{"num_attention_heads": 5, "head_dim": 32, "hidden_act": "gelu", "norm": "layernorm", "positions": "learned+rope", "parallel_block": false, "init_std_up": 0.0293, "init_std_down": 0.00288, "final_lr_fraction": 0.0, "batch_tokens": 16384, "max_seq_len": 2048}
MLP neurons of a small language model. Each row is named by its layer, matrix (up: input weights; down: output weights) and neuron, and shows model dimensions 32-159. Each number is 128 + 32 x the weight over its row's rms, rounded and kept within 0 to 255. Numbers have three digits each.
After each neuron's rows, "fires in" lists the words (lower case) most often at its 100 highest values on Wikipedia text that the model never trained on. A number after a token or word is its count.

L4.up468:122102114151116066127129147151131126126139087085109114080140130173190144166116173161144110194077140142156137119083095115162119051053206145142130162138125077218126110152142110130148134112067177182155152192140142137119145131112135153092110161154127123112161081083132164144117100200108061116129173153144140109102069181101160123132176118123116106099128123092119105139103134151127142152169
L4.down468:099137141144153155131127150146118108154181100187120104132099102154137076209080115161189095131170110146151177120133088148143089117061068100073169100109127080118149138083151121118106169142083136103107116108088121158120165102114134150159127144139108129139104130108110152153125065175189092133106139105124088163066150187139147106138203163119155156124103041124119140173126089226136136145184
fires in: "a" 17, "large" 10, "location" 9, "southern" 5, "continued" 5, "an" 4

L4.up33:121138141136176110088161068144145098164133087147172135121158232103108122177122085186137179148138124138163123069148126091130083067130162142133122087127062129114128131111097157087159121142158156152117164139085112086098128240067152138124097139131089107163107157118163124122129142137124118138131072076189059153152157183143176148107137104128126150125103116086101172138127117127141163158093
L4.down33:091139124106119171091141093109120180166113127153105129110117097170109110162145199219162172112108137133078152179122108143137091163105120133113125155125124075124134098107121094107186114145155122171153096122126099120158101112143087169113162137099064055157117126122125148163118141103127081116106115101130154110167151131124133112098149139082134105062134144070094125118129118149189178105167
fires in: "it" 26, "line" 9, "station" 9, "building" 8, "stage" 5

L10.up53:139181154083123130161143183147142078135121175163111132136142159162158178091134097115108165122065118144154127090085077166128109105162175069124115112048121115220147159101109109111169126119101045153125159137130114143093081144132179124175127165088124180150141113104114088058118049100181167170062135101138171176154068183076120164075123100156132109154115139108104139084117092144143133107124
L10.down53:105117119054142113112163156137137138176100140103095095136166118141123093113168105115122143167104147145094116129080070127091156117151090172119065146118134123145134183101178136130182120145135082138090119163081152181176083118131156143100130137164192132144096108120166083119152060131117130160086168110106126075122153102085151176105176102130132136125056066152099107158181146067157108160099
fires in: "an" 56

L3.up614:117127162120114116158155110138019164176120133099161124110127170112111111151086192096116129163137129140162078150105161180153102081106173074129134116121129108148089137096094148182186153158154141118180163093134169027145144143104095101120186106174056153125051170130094129111176130141143150147113102146130100117067122123091111119143165128150108178161139127196135144082108143168077150166150
L3.down614:189143042114109189121126137136127077156138186083175125102121125095133092131198075123143122125113092147107186133094082091109144144123205109160161114135116112148098125118117086170175110138161120083186118144122120110166066157171164180106119097131140178190090118104142054075150141156107091121105133156119086144158140102139098151158180121148100101171111074170090109142098157126132104092105
fires in: "to" 32, "grand" 6, "component" 6, "social" 5, "parish" 5, "company" 4

L3.up71:109142090125162138138108091142150108170171122095098160138092170113145153089129110139088136148169087067174078149177081132180134068134118144087139140079110124189182054152115186144143150203136101094160091154122136150171132137115122139152161121140136135072114033195131105116142162135144154115107183158088129172081105089116064172104086099181109111168102141170160122101149145132089090134188
L3.down71:146123094107097115182114109099147155059087113136129102059099117113050109101124162058148104117166123122143087097156174126131108194186105152167134184055112151093097141151127105156144116133134180084137175112166163168108130131100190154100125098105104083143165122116167112142050141131155114128135146141131114104145148128126226123125119124078083125129142100091153098160065122129133146197092
fires in: "received" 14, "made" 11, "won" 10, "died" 10, "sold" 9, "are" 9

L8.up267:162090094179100169035158108099093151168135127046139133100151129127137123083149186125100184096139148159072128129068089176172166131103166098155164101124089077128095137134104132139150170138128163179114138100160118166087143087084140108062103160116153116152111145095174068150108116142083124114140097179088127148138133135146097135114150165140099130141131149183147122113147100118087167139072
L8.down267:141082095118097183094097011096161106077212110116147127157108082061118133155107125162122153076128128158125125152109113127138156165094102106125136105128131120127134072150129116143141187088179146127135093173122098169149112147156128081141091180161107126132107115147140105195142130084066123166188134132091186166123122139147189110117153082160146122143147132086157096118129129130131019118162
fires in: "in" 42, "early" 8, "april" 7, "march" 6, "late" 5

L3.up336:145096100121102142150152101116114134082125073107108180116108109089126094181115103152158109061193188134142153092101124091071194112126133160109138153109164124125125079108136122141130130117153145095100158181127132144124125113107111179122109107090194085070139158201162146112111128161126096104138142129116177125171089140159111102086111086087129159153144158106139110167167125137148198123156
L3.down336:109042127114065212119102088104105168116077136150154113165163133163126114155187141117141105087215078141152176138104124085088166124135140167077102085087146138112157111123101176127159099145112098162180166172154091132124119112133159121121096077095079120100118076180051142115167166074114129091159108108162164110166149161136106152106095145145199087113128119148150139164099120114111156079102
fires in: "it" 43, "is" 18, "he" 16, "are" 9

L10.up180:131105156100103065089106133133160131087165162149123227175117100096142142127071138177110123044156149130123187112135111103153033164070137143138180147125130054150129191102189142094154124119106121148143125140177156154138153085159158087105103117088195129115066127094170103166084129130141145154145183148109165152175080184117126084166128111175094117149119152140159162154114163160077140097118
L10.down180:066114150093096122127098186098111148137123122170165150090139101144144112130085085132098159097119152073085175159105102148108158199084128099150204128141148093149109090142132126166185128165146142126179162111121161140121125101111111123160131145120099122168141044147093101133121183127084163125148162137160094146134162138146154109177111112143105120085094106110162110099049220153095089154147
fires in: "a" 47, "longer" 4, "green" 4, "chief" 4

L6.up251:134056149100122172108142140134101114142123174105102172134127131127141160161152034139183153062134161153115108121176189144155097128165164147163151147092113182140158146163055167096118124107140097129141146149093090124126153170149082093134055119141129115126106137123122099162120197159212152116112128150185151120105130124139094139152154109152083125138130171155100129150061062133097097116129
L6.down251:116140101126100137110079089089152127093106181146158177087151163165119118111133164097131132137106138153150094153120135030174061102162111127113103085099115173074092154161156082100140118184091138167141118118139172094077135106130169123174092113120159096127099112105166172109161085124055100172160130131085122159121155072165070071172129090117159149125179106154180127118097148153092114189129
fires in: "of" 47, "party" 7, "angeles" 6, "olympic" 6, "nicholas" 4

L3.up285:180125159136103107102158099101082124163074174123104080150064206145066123120149089120166140156105105207180123152108126148146125107119098103185143123090119106095109172128116179161105123126171142113140113111162151152120128163072143163159136102121087102161121079099082085119110184202116129151110088160142129116139157176137116135139135127139155195119089116077094148100131155057092115165160
L3.down285:109119122121162151080102078178100166113078092170106132075169105170105132172115110170100173194099122091083142118140104145139181176155108122128099083110173153140127118146132123160133096127141119083136109176214113124141182133089168159104117120164078084101122136109105114145109114089149143090136156116123152101142150169124135113180096160129144103157098066148102126102044155142145185149117
fires in: "school" 17, "total" 12, "national" 10, "international" 6, "grand" 5

L5.up260:132152100106168106133126118093134068092109129112144134129178097114119169128120142147140144144144098100151094119110068159152080066112166110144145133160114136088110153119164105090121137067117182203114138111087084129186132179126135187121127176143113135197090149126112178094124141085103106064068153088112129195109166159174159132133099112159073115137162104082102065106123111160161052079157
L5.down260:107146101125112097185208101138092062165146108083121137125154142151141054133157129121106159105156063079128119179115151089118120148122108116115119084155171145156141133136125095131191145084163088090211152104106155110140115125126132160134113131164104114102126148121193081112138120139173184164111123110055141134143072114095148108166202120071154143159094157092131152135172079128107104149110
fires in: "chevrolet" 19, "over" 9, "eventually" 7, "early" 7, "event" 6, "events" 5